{"n_head": 3, "vocab_size": 2048, "norm": "layernorm", "attn_scale": 0.125, "bias": "all", "init_std_o": 0.00522, "init_std_down": 0.00522, "beta1": 0.93, "schedule": "wsd", "decay_fraction": 0.363, "doc_mask": true, "train_tokens": 692200000}
MLP neurons of a small language model. Each row is named by its layer, matrix (up: input weights) and neuron, and shows model dimensions 32-159. Each number is 128 + 32 x the weight over its row's rms, rounded and kept within 0 to 255. Numbers have three digits each.
Before each neuron's rows, "fires on" lists the tokens most often at its 100 highest values on Wikipedia text that the model never trained on. A number after a token or word is its count.

fires on: "\n" 29, " |" 27, "ength" 8, " ." 5, " career" 5
L11.up698:094165137102119055074159127133143139158065121133091104093166109167154127111131112134133139102178120107145096185118153123126127123170119159111179095139155122142143120134027158130141161113148118102155143219165183074145153153103204113087108077147135139071142116131100167078126126153106156087134119133094122143123139147107126133150120176099141131115182125190149094119111056130160112168160

fires on: "," 27, "\n" 14, " that" 12, "." 4
L9.up508:138121159090084090173079118115152116112128157178176152086110135127115156109194142125124097135147130120146148142188174102103144153109155183174148079023138107106142126109156090161132155129155155115108094114149156117066174129106134097170137096109190175105091130108131134117126212094096162149165124086117156090133136146168119126119072129099109150141074062186126179128142143081130133090168

fires on: "est" 21, " ch" 19, " art" 6, "l" 6, "o" 5
L16.up758:143117125135115109128139111133135102081109040100165168101144111161057149069120116123079144166165117151105149124057131162146180151127084133095124120104166119149146125086105150117122136167132110136121081135170088171126208152105125108141138129174175205108071124091107136162112166178087086165150103157125138139144103153107115099124113095114115170171101203148077138110135103141107164104145

fires on: " r" 59, " R" 14, "l" 9, " until" 6, "irc" 5
L16.up498:153119103154115098077136111196137083092096082130163149177129149115140102125131149143091175174150139062146141138043141162140093134130097101204159116089107086159118188101122128078143075188128138135174114137133122112110128072174117161139108154156167171112147053134125177149145110129120140153144149071182062103123125136066146105131137210146170096156107141080126165124114166140137049127142

fires on: "se" 22, "are" 22, "aced" 14, "ace" 13, "cess" 6, "and" 5
L3.up92:102161137136121133129077113158143139222080103144115112155147163151163141164097085110189108156153134132162141103180163158148084178139164123091114124125045117183134105105113091102131120049137139155106196123141099129200132140113173128160159126165079117135128126152101163107136169184116114095105157149139123114109144108138132115146186156148104139081167133134079098126141128092197141079111

fires on: " res" 49, " Res" 18, " pr" 8, " National" 8, " Ex" 4, "ales" 4
L3.up430:129109125108092162084063112119118133162123161170105106176134204162117115138163097102143160184099118142152163122120147177073114158135159146135118092183148177110145184157091082142133084134137069143134117141170112106107127167128122099116105098168155132194106092151070176105140150128129125148095193147180120147092095084160138156135057103122124123141065111085168172119167099139156122131123

fires on: "erv" 23, "ul" 8, "ó" 6, "ec" 6, "op" 5, "f" 5
L9.up574:095129094069158080095126140126154124120121144099101137118139105153144155080097104180114144118100098165109100148134125118170144113074086116115192135125104129148185146195127181171163109088203067163167095177129136159199098125148158123143143136161116103091132158119129186125091138173157169139132141149087081109120114123164123101099118111133133140176091157179129146086084123122106157139136

fires on: "pl" 26, "f" 17, "v" 10, "m" 7, " ch" 5, "l" 5
L16.up672:138078150126109081141187140110180158115181131117179159138095147207079102089133142080067137143095107203170121144034121139085128126158134146091144114098092143106172125078102108108136115131098097143168124153143146082144110111089131096105166119100068159081121126142096144192138147098121120115149091145136144196123098112066122078112088092092135123189166176103133186118148119147120129197062

fires on: "i" 31, "an" 15, " one" 8, "a" 6, "u" 6
L8.up498:153110055135145124084068117120182102107121164151124113145115166127106195116103150133182091094108129147105075167093139090166094098146091082127145141135154116024144105114114145182123185140077145176138200121184148174118119135177164105142111121119171069123095147195165169092108152106165117089173158064129183130102094145130096152153125079145117120111137161121095186149175141186135091151177

fires on: "at" 19, "c" 13, "f" 12, "p" 12, "et" 6
L11.up285:170120133105123093174152150114107130146133071127061182148142093110105127119111116119116094063139105130096089093112166136127108140110123143116097144134155130180116105173134148125162076161169080111111148077080130117153044124133129132137160145140160115140143174061176136178200143195103146103136092134132077212087165073107135083122144131176102200144083175079135122135152165173175140168144

fires on: " " 52, "2" 8, " |" 7
L11.up655:125086094126085142151082123174172169131118157103108127139061176118108112137163082129183140156152119139157118129182106119123135161148124150125132155179191072119137139106130106111150136083100173134145078132085163108167079167139082153136140123146074122098108152119150087096116119099192117140098128076134112087135094105162208107074165143162107151072084142120072180140125116089083097141137

fires on: "\n" 83, " |" 7, " " 6
L12.up28:161115115121131123102137149108114151138099159188140125137121135146113158074129102105104144217125141081143111165079165155160155168092090103107146096075160150185081125125094124171107143153086138075064161139171185107180164108129162132116086104122136131122135102128085131083111146153139163107121085094123105142085102209138112128134081132184150122124130152120190061154143082147172141175161

fires on: "ic" 16, "ot" 13, "ol" 11, " age" 8, "p" 7, "ist" 6
L9.up595:140167160074113078158140086097073097142131176150080121121108176152073031068089146133135165120156136132104097114187130110203084134107131129063109136082161099185123153158143100151110135086106081218071146134167151180095163090088145129135116140135136104172159163136188133130115082133124128152142101102154097187147147048158153167122123216126165074151126108145095098124143154125151130153153

fires on: " |" 35, " " 28, "." 18, "-" 7, "," 4
L5.up72:086124103182132141104223157092095078122132144097084141155154113142099165096125123139098130139195088143151097147117121131124175142097112109112112062144172120182144169131134151121095118138143065135098162161138159132195057136136119188124113088164119153138133138112100180108155104124142125128154143091098186089103171139080119112102120147165110164094117075153143105091117092142131099139099

fires on: "at" 16, "est" 10, "ast" 10, "et" 9, "it" 8, "ar" 8
L10.up635:125116130130138098137093170135111173113134055124089180170153129154162112096097101114134154113104127076132105051115153062134092135114105136101130087166118128155096099169161116134133105182206142160129133117118098072167056221161117112137117147160165118089105110115103110095126139159112113134080106239136161155119123067057145105135111121135131100160137148113126190142085153092205118122144

fires on: "ed" 30, "et" 8, "ut" 7, "ing" 7, "ast" 5, "h" 4
L9.up103:143131083139090151122146073157147100121137126153143114122132162134125187116135175141150124208101162153116143107115176086142124052190108135110132112180124125138114165140085135174211089088119159107146165168067109019108104145147147147123138081116137118165149178104148128119123174116159174130183143129122137152130206098156124121162144119082120186113110118148116096047180131162077077093122

fires on: " " 83
L17.up19:119132164133138125152112085133160076160116138170105133085193087065148104092134135078083162129095156110156091092192149161118092164172206094094165085107162157128192123155071119102109103076083185149109153073136088139122132058103130086082098114156178140178187130131129135118113130117140111133122100148140148112097120118145148143060104083154089080152094137069141175098101151064131155084082

fires on: "im" 26, "or" 19, "ition" 5, "w" 4
L17.up517:151108080157053137085104140187139120147130105141179102105096127152073118171151158128192130116096143148146103099221127166177104176151145112083127122155111155124130106092118111131091139088111153151163086149096138084132084182112108165125140144059166122097132163127074169144133119098168134135114148108081170206052083149175157123129097108128109180098082119158195115187145082121147134137083

fires on: "iv" 16, "g" 8, "c" 8, "rit" 7, "ific" 6, "itt" 5
L16.up560:149105148110097178120126115123172109155125191124128130056119058146077127186088164148132124066121102121202103129144139118135154132152104180070156148122132159142140119105105078083116100125150130131119111148159087093140122101132084118166094172095156047128157156143163121114138097186172072157105109158117108110199073115111182141121090097157144125185113107109123145130093152102152172162117

fires on: " T" 64, "s" 10, "h" 8, " A" 6, " E" 5
L7.up519:130151098156166139149174114097110123156122142119105120151096159198123159153071089124095152081087108163085098166106082146093126145165121161112081143142127142081150165197157163128175183115114152088128110172147083082077065104119207076100063098148120182127145076144099122102116162162138111080128092136116149116124121111120161157062144167167136112103130176098127049129135103153101144151121

fires on: " pr" 17, "r" 16, " b" 14, "w" 12, " w" 10, "un" 7
L12.up141:142149108115186130137116084132209175121064049123153139102161182138138121130049147105146166108091127114158121138132088093128167170089148154067140119132158148136099136139095171062060092142190156140172074159127120173076108105103154082051165104098081149191023082128136146154162108116126083132100161174108127135145124114138110161156087198154123151168136120129181126166118123089068172168087

fires on: "as" 39, "is" 31, " period" 14, " act" 13
L3.up125:135154143111102119134138095184165147115106083102122163152107129121116133094129157134055145105114107076143167158184104109140151090164141174146120067178109092184183139189084085087093125127084115114193198162106111160143121150166113189138156155154029144136100182181108164128103142135130075116156112159111196130118127120107117109100083123138102132142133128118155086145157123119111127107119

fires on: " d" 13, " pre" 11, "er" 10, "n" 7, "iv" 6, "y" 6
L10.up529:177123131085107164128087098157097120118142170079093150194049160065148092045136168118133156127097102137132130124158127183106118101123107123062083140151128132163122152142082120118160146119141165139129104131109072126068127141111111144158156158139187146125116135156148147146181168087133070117155139146103119141142143175144094153115139146182148175144099182103131126134085102100076137087120

fires on: "if" 31, "ell" 12, "ine" 9, "are" 8, "ody" 5, "ig" 5
L10.up665:148125143182108107191118192170143108172109144074102127075122121097136096145150146123149125113104130064136231078085096163160108140183110150143073082137193065124157138133140120086144118045162133070127156132177106142169131113160120139177114147081091118137096148147130113106124088149137109098087126150150109145111140092146145126144124102094132135140122153170067134168146132118149175109161

fires on: "l" 28, "e" 20, " Fl" 8, " Pe" 6, " Cl" 6
L15.up403:159109070102135127122118096134108092149131162134090166087096130158072125110099129109109166139082100094124131104077133135145137126150115161125103195123143143128180148164063062132123127089110117131102172129124123144093174111130113124167172161157155155091111151145160130132102192137172152087194122180122108145198119072081164143115066142160126159120107227142132166163114158113118128105111

fires on: " |" 91
L12.up608:098124092166103168123116139118109118134184121114118139152118187138115163155091123118127151163107115054238092091122101146104224141102076127110156100125140107153089109194103120137136149100221151105136117157048142084145127122060140148161111165183130107132083102172120108139142115137180103189127059145146106128139145085127157127086177078122142152072121150156027160147129156064054125124147

fires on: " st" 17, "iv" 8, "w" 7, " w" 7, "ign" 6, "ol" 6
L15.up493:139093107191149123129148086176111085080097154126173129146103085194140131150139109100084162105134148079110138106188184139121140122087148118120086094184094158176103155121040175115144113075082131183152136157088063108104146073120112116142128148093083129146070109101111134128129155105168048150128110220104129178139162129173148134159108124155120083104082190117132145173117136154094115154104

fires on: " t" 74, " T" 21
L19.up544:108131152151184115128156136100150139141123098046096164096107184153119164092087186102121123131103078122137111150136097119111130169122161174124050107101120095153167216159097104172132132174106101120136073126168116119141117107103125100108105152156111196114179151184124126137139169122159086104108135166061106164106053096120120166146132173168112131146179082119119081121159135143095159185114

fires on: "f" 20, "t" 11, "le" 9, "er" 6, "w" 5
L11.up445:142112183153108087093104061190077165086132147120103147138100189087139149091151141094155146172196127131123118112137107136070173153141176131125102121100124149079159144133127069146050128189160113142065107159133192138104170157094094096124107160113069084115153115110058069138127160121143148177130171143085172125164124133119156126115124121173096129126146098113154114149159130143152096106143

fires on: "op" 17, "um" 11, "ear" 8, "aw" 7, "ung" 7, "urch" 7
L9.up70:062122137225116113191146109145175119154126107105137122119126167123167135076097120078132134149124114152130102126176113141140099190118118129131174084168119175131129124089076196137101056124102168165089124185149114139098192117165088106152123121134162166153147123148123146171146124105061115128149101149138128186038080107148144131133097156178202109118115154179139142130098131151144142146122

fires on: " r" 66, "r" 5, "irc" 5, "ch" 4
L15.up688:165132115091184129140158121191099073115106146104159130122132136166150062154151144121070174156152095089149106136080109127116182169097054154116154146131127114150137105132134090039112122126186139098142094162164118082134124172110050138120088147083154139137075155158093162103110097138122128190060103092158092131141167106084101114128090137172190109160142124098179208185100081171144091117179

fires on: " def" 20, " part" 15, " List" 10, " list" 9, " John" 7, " act" 7
L5.up621:072157120136171134153072103160125151129055086111126087195140158170089146115142128125119102135098171043173130125107113119084146130168153161083105165145161157079136153110147082117108096126137146119095142145134117117094117106159157132086106148144097163160111076176141186153146115120121164076183109162109143134112167090088130092087112116147139085126165119144178065116125075164155197126144

fires on: "ight" 11, "ast" 11, "\n" 11, "h" 9, "ur" 8, "ap" 4
L12.up37:147161087164078132146191092145149095091149136180174154114094111129169137170120154163128122114078165131120125089121137125102132152126112148147103126130141129164077165097124138105181140089191153140099096170183119143153172174096138081096113145127133182165125163105102081059105084087153082073096148157192136093142101196118164139119127124150172167109145136163090156116175150113140079115169

fires on: "h" 48, "um" 14, "ight" 9, "ory" 5, "th" 5
L7.up40:123081054113054126190116130117100197167129136120170165147170121141136177178149168165119129204120090118117074118148147124123145158118081151098061080163144129126137135183148084128093143129118100161179109121089106158121153144094219133131157116162181138144111153137150121136132123137139055062167098129117094067090120122110105144092167135108163174096135120153114142112178071076112136128120

fires on: "," 24, " of" 18, "." 9, "\"" 9, " round" 8
L5.up579:144091160103136114117064130141156105110095135187110173115118180147126141116151146132118126117133147157179174173085137130088065139112150111155078144098111108080140094113131105157148184123136173161158051100200152119097139067073082059058111114069165139142141132152167132135137181125082162224197163099133139148109121176088090125098175052107187059121118171151093113150184174096127101121121

fires on: "\n\n" 25, " m" 18, "\n" 9, "ern" 5, "iv" 4
L19.up222:080145117124123101090156143126126143127127195151165110205108080098055076117110160094171204169086080225093098110098168095129128169034183143132124124067148138100092114103132127121141142157138104108127143112135118144107075109106164123084101128162161171114154136120158106147065104159147099146139187078080139077140119096145187138115172108143136138115103177148112126134124179114132103161164

fires on: " was" 25, "at" 21, "et" 13
L17.up23:146101126121097195110149172158146110111153075145132115078082142145165147137123112140150130072094110052152075119136112108222133130116150134130180074156108117112192156165113095080162182116191103056130125125144084121142081105100176116134188153111100171090100092142153089123156086143098118091140142166172097111114167127126156141129114146115044179153120149140121148075129085109137093122154

fires on: "te" 73, "are" 19, "que" 8
L3.up334:116118196097123173177108168138152112094103117109055114125126146171095131110150171139129147052124141111094175065138203162131119104163107143193100126123138138159162133138140157161080127135104129059113168105119119102154156147159051117142146165107097094120092158137075136127105111146126154132136123111146117118156085163156137083136113228102120160127155109180115117092132144149156150114121

fires on: " |" 57, " a" 14, "el" 7, "ed" 4, "et" 4
L9.up572:073114083187135189145072104143110154108142158156162069099149125129156128127140080166121114191082082120126104155148134082075123131066169162113083094150181166159120097136136161176130119112146119188097172117119125159150125152141169161142166155098168131141114122119095121141112135079114093175139181094125175098106155158065142133125152123071126113104115164111097057151104141116165128126129

fires on: "n" 14, "b" 12, "ill" 11, "g" 10, "d" 6, "h" 5
L10.up182:127141155152159129204116094162114178151155103137063149121147162132168101105183130082105130105142119132098174158102152101104132112113140105115083136073157143109097092133188179081096163119166133105086067098107093117106191124103121131158091179115122158151081107174141154114203127118109095085130125130134107144127151094166122048101174153129134183189070174078118059122140112083061168133096

fires on: "," 49, " and" 24, "ered" 5, "ent" 4
L7.up98:121128107103112125143139061092080163153141152112146127090112152200146129049120125105123115179103120124189087098117123160073166143117171154125136101122143161159071134137177086144089118151109147089113084108183135116120083140094155179085134188161111105185158188139130097114115092087087139182132135088192144140140206180118123140100146103146131154153100144160150042143146147158051126082138

fires on: "er" 37, "a" 28, "est" 11, "ed" 7, "ist" 5, "'" 5
L9.up395:127068100058178142097063124137122151115116137127154118105132122100122118069114107212166128161126072121108154126099068146131137108144149127106082164135137135134109199114137093103148133162183181125151206127113140087139176197152162131150172089135179117196141170199104132153091130135080129122109093095114135107112120068078068149124112077166143182092123122167114145138111090148116113142146

fires on: "ister" 18, " man" 17, "man" 10, "an" 6, "resident" 5, "ary" 5
L8.up322:098098109109059175124086104107131114160107139158099127085121142150095113119102109188128110079146171123136091130158142150106147062154116144115170164116198162089174120096102077090104162168140149158128136233133127114177112105099217095162159175104105147103122181120125150126101120137127066142133168139102166140116103088157129150125134162090140107093139159148090165139155079173067159149120

fires on: " a" 14, "it" 12, "o" 7, " to" 7, " its" 6, "k" 5
L11.up347:115107104186156131143073097103155150144074074163154121127120150176115177051090071125129182205163103160145104098129122169141176150156146084036111146137179153130136075092135119136176135126106186172132158097156151118107096147139101166099198115169154129124133185099115146138178133132123135159138187141097156186134113066142146114086133111140146143098127170079146081099138106129117115133101

fires on: " " 60, " of" 9, " (" 4
L12.up503:141130109104130174170148080117170113150133183153099171148137064125115110152152156123125137067096160125087118183190157111113164113119136154110112146153122131101142148141102105117130112097099078096067141120147049112149105111125202104107123163124156169172198104157123119120109110092112156169091155109134209140062166104153166204094087124142063148126114110160101079125060114159119073101092

fires on: "ell" 74, "ll" 11, "ew" 10
L3.up404:119074103159122188088056135165132144104122165101117095109158135163103126177087125062134144145122075112142163094152137134091058162162135121141151133151099137168095139184091157147174086099152135095095153086129094115160100050098086173183076222112124119151180149114170152124093096125116122130130142132107106135173147099116158072127105121125116166084083187131079093179096137107147119135093

fires on: " =" 41, "ight" 9, "\n" 8, "very" 7, "igh" 5, " are" 5
L7.up242:147121117201162202164096106103121158076133115160153129154112134095055117122134110160128052156110150119091150066118118128121089197091100125140126093091111131137114157161146078126206180053152190067140106179141148087120126128103143113152130152144161153122140124123128113123051174101112091088154135168168109042133152090174170138111148171141094125133145105156107133133114151130148113106179

fires on: " was" 28, " bec" 15, " rem" 14, " became" 13, " is" 8, " ch" 5
L3.up632:135133176134098145122088093120108143156103148116114108048131151157206145107079144137175121055117061079106114101163122153144091182159168218216103116129146106071141121152133099103091163088175098062147160121121140106120146099097150132172143105108141175122124183148138123131080128104105139097098164147071108169126069130101135067137109175126117144131190139127162219120129089142140113108159

fires on: "an" 20, "ind" 9, "m" 8, "r" 8, "ens" 6, "am" 6
L11.up174:119150084097116147122047150108075162122145100157152104106130120127095127159106148117083117156149107147135157177119160141183103109119128149107159093136201102194153105113162114130125140147208134112096187102134154094161112161054132177140114118154055096176117180077167172113114101137104097089115114163091157157146145122140209103129137099111128165135148127152094159110142163047149123167061

fires on: " " 32, " in" 28, " of" 11, " (" 5
L10.up18:131125057144059151139126084138148131138142110131161181064120106139112139045127143135176118084106131114088145184190110123083176106100134135151111162177166105136110164128091133143109172158165070090088141163131182133083149104096097139097128120114160140176170118116140130134151127102106145136099103105101142088093169127151148091119155158102101144099099097137121105129084134099164119126097

fires on: "h" 30, "ro" 14, "ö" 8, "um" 7, "ri" 6, "ü" 5
L10.up177:170098110148141118159146122102091155112191100119119155159146153143145157104157083158119130171133114160094078067128156094138147146101114132131152147151163103129102050138165153152094115148174116144144175089104076119102093098102099066138134093180210128094130099156110125128088193152110156071133140189074107121160080157134066153110208159135142140098130179189100124143090068148180177112133

fires on: " in" 17, "ep" 14, "anc" 12, "augh" 8, " p" 7, "ap" 6
L5.up78:146108148136165116113120133130141108120107140145135113145074089128106144177151142163109153115133131114140047081099130115108129163100165126115132157186159142150191148108120085117102091088104163113114112117083089168069170108157150145105188144114146158164166160163051075160096136112063064103169241115114123091110096139115167128095139109113076128132099136138085124138134152174102112135073

fires on: " an" 17, "uring" 9, " original" 7, "a" 7, "ict" 5, "ts" 5
L8.up562:152109129135158171160156111176131095108131121089173154122110138213102143156087156128187141093060133202040086047122152142169168105148087116114097091159168121162098166166073132144162103127124122135133159129157131115151100166120140133165126126147130134186144148118123129133164116088124151166078098053143094141120129104151155110179110178098078132113139148103178194102153159100110083140116

fires on: "ot" 20, "et" 15, "er" 11, "ist" 8, "osp" 6, "it" 6
L7.up320:165127106153079076171082106095110120091189198163109096114136168135176122022100200126116162118180137071121167152110140112175140115133149113148163103115145086085167150146152089088141150098148146170130101095097185155166154133165102113128144095119091128205177142181207124162144115140092141114110112148115162146086162099194169046102121142117131115175134142177161144149138098143162188107120

fires on: "u" 27, "i" 12, "ite" 11, "a" 10, "le" 7
L12.up442:159107114145172143165149116125118173114137205154113139182089159105143136125111169156120096140116089122156087159122176061118124142101151097084171148122094106141155151143089118150110184126119140167146113141198105157084055134134122133116087124090130110174127156195182124103130165146103103101073177156078104090077161117153148140172139122162056097134121149104144193117093100157129074155040

fires on: "o" 19, "p" 17, "e" 11, "c" 8, "ent" 6
L9.up418:076128101064147212111139118103184144134113137108124071116183082110085119133183156139125156141154080160080109113132185161137124127145128100113116106148147066158092168132168141145145119130155092086087167138131072141155129146124179112076166153153105117060138132205065175120149135086092116131107153145103074101084133093132150174156113152138096152145133153200131060143077134116106124147140

fires on: " |" 29, ":" 17, " of" 10, "ed" 9, "et" 4
L16.up364:150120104126111158127113157094062144106133221146084114119103167184213124116108137126122107153133108094115168144099141146073111079065136143138153139172135170141182128149107147110091102166118127118152166136110090126160180156154124129134169103093164145081180134168158099117163157106066107139130145148152150159061176112095113076157149120055107176108120130215129041148115073074094162170125

fires on: "it" 17, " was" 11, "2" 10, " is" 9, ")," 6, "," 5
L19.up288:124109087140136182117078114146108162116109116159128116127063099151133171171145118113207168166090116105182114115151127072188110157099110096118135183153138159136093168134116140083157174170177101121119101135170154132159094108081153130129203127133100126068127075089148118144115119093121144120109072110126111138117165071129176093147122107128126186176154154132164102159135072168134136135166

fires on: "9" 21, "and" 10, "f" 10, "ar" 6, "n" 6
L8.up750:099164147111128148167156159150163114162131103155111173122107160138084060139132121162185157163112098073156162057092159135148111081118167135135088134133091137099093100101136146154130114117143116086183100165105116200152145152116177161101139152150104133060100052179076124091129127089186078110157091195157168088097159119129095109135184130140113092126127131136118147126166085068160176049137

fires on: " " 36, "ay" 17, "." 7, "a" 5, "ed" 4, "en" 4
L11.up631:075083095112194089044144139149126141114112124103062167117163039104109141083162152170179126196085129098163143101096041154135139089189100143082102187098144133130142093105079106166155101098147139195141130089136089105141117140146179115181109136087147120109090089182114103146134092124148133135087100156140122136134121081088115110146055186183145140101100136101133188113149151171129135198117

fires on: "o" 24, "ic" 8, "es" 7, "y" 7, "e" 6, "io" 6
L8.up19:162134126089083153134167126108096154174136140136139118058098130092106110048143159119068100174128081157152081133148122165070187163138115111100075105211108086137168149155155122087104123133220064075129085146126155176163162139138176119107165123148152152108152179201138090160151146116102111133153168110125099135116138095110051119148154134137110153174095117091115161144072126127136130146164

fires on: "iv" 21, "ol" 11, "re" 10, "ir" 8, "ic" 8, "ri" 5
L8.up414:147109138140126127124150076173124160109131129164116121210092198189148138117075141113139116112152094115106077115165191181124113133133152098163132117111078111111084136107127206124143097131167133147153139113136038137113144083115113091140159080100096094149163183146075144069122088111127049156181136195136175154111110134163142137120127137140172121085154121157098118176112101112059076082119

fires on: " in" 31, " with" 17, " a" 9, " and" 6, " to" 5, "," 5
L11.up649:080187041116156121160145131159103164197153127166133115110165185165121154136118087070162153156072143164174116111099145133143147158177233074049159104162134148150116120157115117121108140105125146159129153115147179079105101103125104184105115144136143140107113136117121098130125156065176121145143178108157085142078152084086157121089110057140117140123139089164106084135095094159076170130086

fires on: "u" 25, "an" 19, "o" 13, "ur" 8, " San" 6, " Fran" 5
L7.up231:110150115057152107183119149145206099091074118099105111091107162144080200125089125139149099117104127151098131210142185133129056098123099125131139084155144086076134117164170121115103118163091095150128109087173139119175140113129136112124077110152166140156137163194085135168133102142166165090088174140073106187122120129125125098146094113125146057088127139126149094156205111171125111112094

fires on: "l" 14, " May" 14, "ar" 12, " April" 11, " Mar" 9, "r" 8
L8.up66:104121104060163160172140108129112105153123156100138120107187128176087121111098123134141096132138115166094133167173125176065126111164149120161126183129111063138148124121173107149005146175085153059124107144126158168163111112131150111095142152132133147112127084121206154114159207132152115140111111165097109153135098098134169107144123153140136116106119161082129130094094152135134141133146

fires on: " comp" 36, "ol" 17, "p" 15, " Comp" 5, " con" 5
L17.up253:107077107103142135185132139138148097119154110100122136094156106105085101096127100127113084069184093184148087073072094150094144096087146132173121171096130099192180175153148173090110145138170167158135099138134091151130136124110142092172124158139148096134135124141128142082126117199095116149097145112122173215151120144190142096178117136158086165130130121123152165121154202125123085148153

fires on: "ch" 35, "ace" 5, "et" 5, "and" 5
L16.up212:129140088109139125082082069156142079140113156148178192138145133169126148086084098120099168102141158094178122175196073139113125157141108119079139029136087165142120144149106136147139101106136081139128152161154181144188142069062076170176165136213099089125186131165076164101092103167098131120079135134123113152104061104064135129156132147170107157109111119124104121140124110147154128159104

fires on: "iv" 29, ":" 11, "g" 7, "av" 6, "it" 6
L9.up228:147091102132079105149112089092165109128049118156113082147113085154120128164120159178132142107093119125138160135161155072177144109137161146124125097107112101117107091105075126122116126126104149156126135139148154115069135078107125147173125185118136136145124154191107086144146112169126100154119142188179104095141104179066216145142098175184155156139090121087139134059081135100095137129113

fires on: "t" 22, "et" 12, "g" 9, "h" 8, "p" 7, "ch" 6
L8.up360:092138066121063118183141099123157147143181102149123115137155149174148145125133096137168132103128149105099110161132130044073191105142146111109128102153157102127160179201131097154150147191082146164144096139129054064130162102170134154137140064115115070183137113158176100148126101173093201167129176099133095126109111112115067086156144185109156154140136143142145118110122106144056130118151

fires on: "O" 31, "an" 24, " Man" 11, " man" 11, " Min" 7, " o" 6
L5.up221:057162130077077196043158140100099134141131126134117138188102144158077131111106154112132104127088162187120104140187200127132101134119154149134151095110227133102194092133154147122128140128144126134131127094118187163165163077083147106112167175153108129100148173150130130098092139122135166156130131058127117197114125143120084192146126134134108152063084159059116138134131103162136136125138

fires on: "ing" 15, " and" 15, "g" 8, "hen" 7, "man" 6, "ill" 5
L9.up248:088095147146116126085130129172133114137102121049092087126070119098148123149100117136136157201157081146142145119158182129137120120166126111100128116101152118103137078044116173052101091164102131123151123194198127124151116151152127100119097101072096122214184098114161115132149133139178134094146123101109108177083099118150121075162111158133102127106179104142136124127067179123150169134137

fires on: "," 35, "n" 11, "f" 5, "t" 4, "\"" 4, ")" 4
L15.up739:144094127105137147079135078171104168100123095168125157098080083116052160105150117113128116146148086069122101124102140146123154099113169154027128091119106154175143141135073125160050122194139136107090104153124155115065145120146110150114142092094137176109118139143086104166098105078206163112101115175121144158174172173173160174121105184157109114117137123169141112081165101111172171122128

fires on: " an" 52, " T" 31, " sy" 7
L17.up289:100134149100094066100118143122144115180189137128120117111146077128121144115076116099093079112113138144104088086145170102112176165177124174120084121104160122118145194224101138066181133121151106134124095101107165084195187151197131042116083134148142135095113088146122115090191157110142102110151136137057141137085120097121109148126144137131072131128181115113136157114179145137091164184106

fires on: " con" 45, " comp" 12, " ass" 9, " adv" 7, " comm" 7, "s" 7
L8.up310:102096164152097032152189170138143165131111172130126136178151133086136084129160112149125135118133112175160098104116163160117096136107172163176135187168113123160156118107089113108167127128196149119179120125132099113062152155131152141078128150120112142144129120076128077078133098123105089117078105133094148187162092064147109128149111101244157078111090146160107177115150147114078117168110

fires on: "," 26, " pr" 12, " in" 10, " Sw" 8, " down" 5, " |" 5
L5.up129:127133104149235087150230204184141142108101119115092065183153166132144162103112106125121165103174028068169091118125137131128143216127144167084131103156137180158189123058103126139153145126143149121150075112152125199125056133089149121103103110131155152145135113114128128144124123118109120153159109092137126099151152112132081101186080109159125121145104175154128100123133114137143123181158

fires on: "ill" 50, "all" 28, "ell" 9, " will" 4
L3.up361:096115090137096129165130181105149179082114114127138103094159137148118121089113119095077151094124113112189159093151124107147144167164115119118125120056103094142146143107139107136064137055151212066154135137137111118132157110111111178143087155139123132104172130162130162178092151094118109089150150156132101130140114065110191129102164122175079129105131193095127086170144177022097101058123

fires on: "2" 11, "h" 10, "b" 9, " well" 9, "c" 6, "8" 5
L15.up508:119148152110146075122169097160185153155117114120139079109123100128140096121142115098158095177176122139115143168155125147134125126135112100105144104113129181112174125147204147123131120185165130159103113182097109073119155184072086111131124135076137142132106141126099118125208203145097095095156081079169134131142174171076124112066117089110121120187157140069119135211127152092115121129117

fires on: " l" 23, " pro" 13, " R" 12, " re" 9, " imp" 8, " by" 7
L16.up66:119167106157119127212164131135141099120145130122108142139178149166100098198179170143100165095072130089088043043111076117060128081192112116100138142106102132104093115066091137150171094136160152161184146117131139101113066150088205111148180157123108179135136092093131146174163187094114099141090135141173109140158111048141114101107109202131105083146113153139118153164158182110087112134138

fires on: "ank" 30, " year" 18, " List" 10, " app" 8, " list" 6, " season" 6
L3.up507:088118118157087155130112084122148190140109174158107122154099175104129181132141115175166123118162173089157094129132148114115123097176118112093113095106170159142159116115220084119134137047165144122165159149119149150201142126118159157159105145089134125151091133182061102156157079081072129070152098155140099105124133145096170093040124120125138150115144166109155094104137042089173097123156

fires on: "b" 28, "y" 21, "g" 14, "n" 13, "er" 8
L12.up380:123150138144134131145126090087131165085161169090127081137092165063103103071096099171169158160126073115160079138143180164109136116071109153110124144150109177138143161141178155076128140180128117135155108140096173116070137117131100122176093156094104049104124182176135117162139172105175120179124116153148126116149096155077136124102179134144077138167150150111145136126104125114140178134087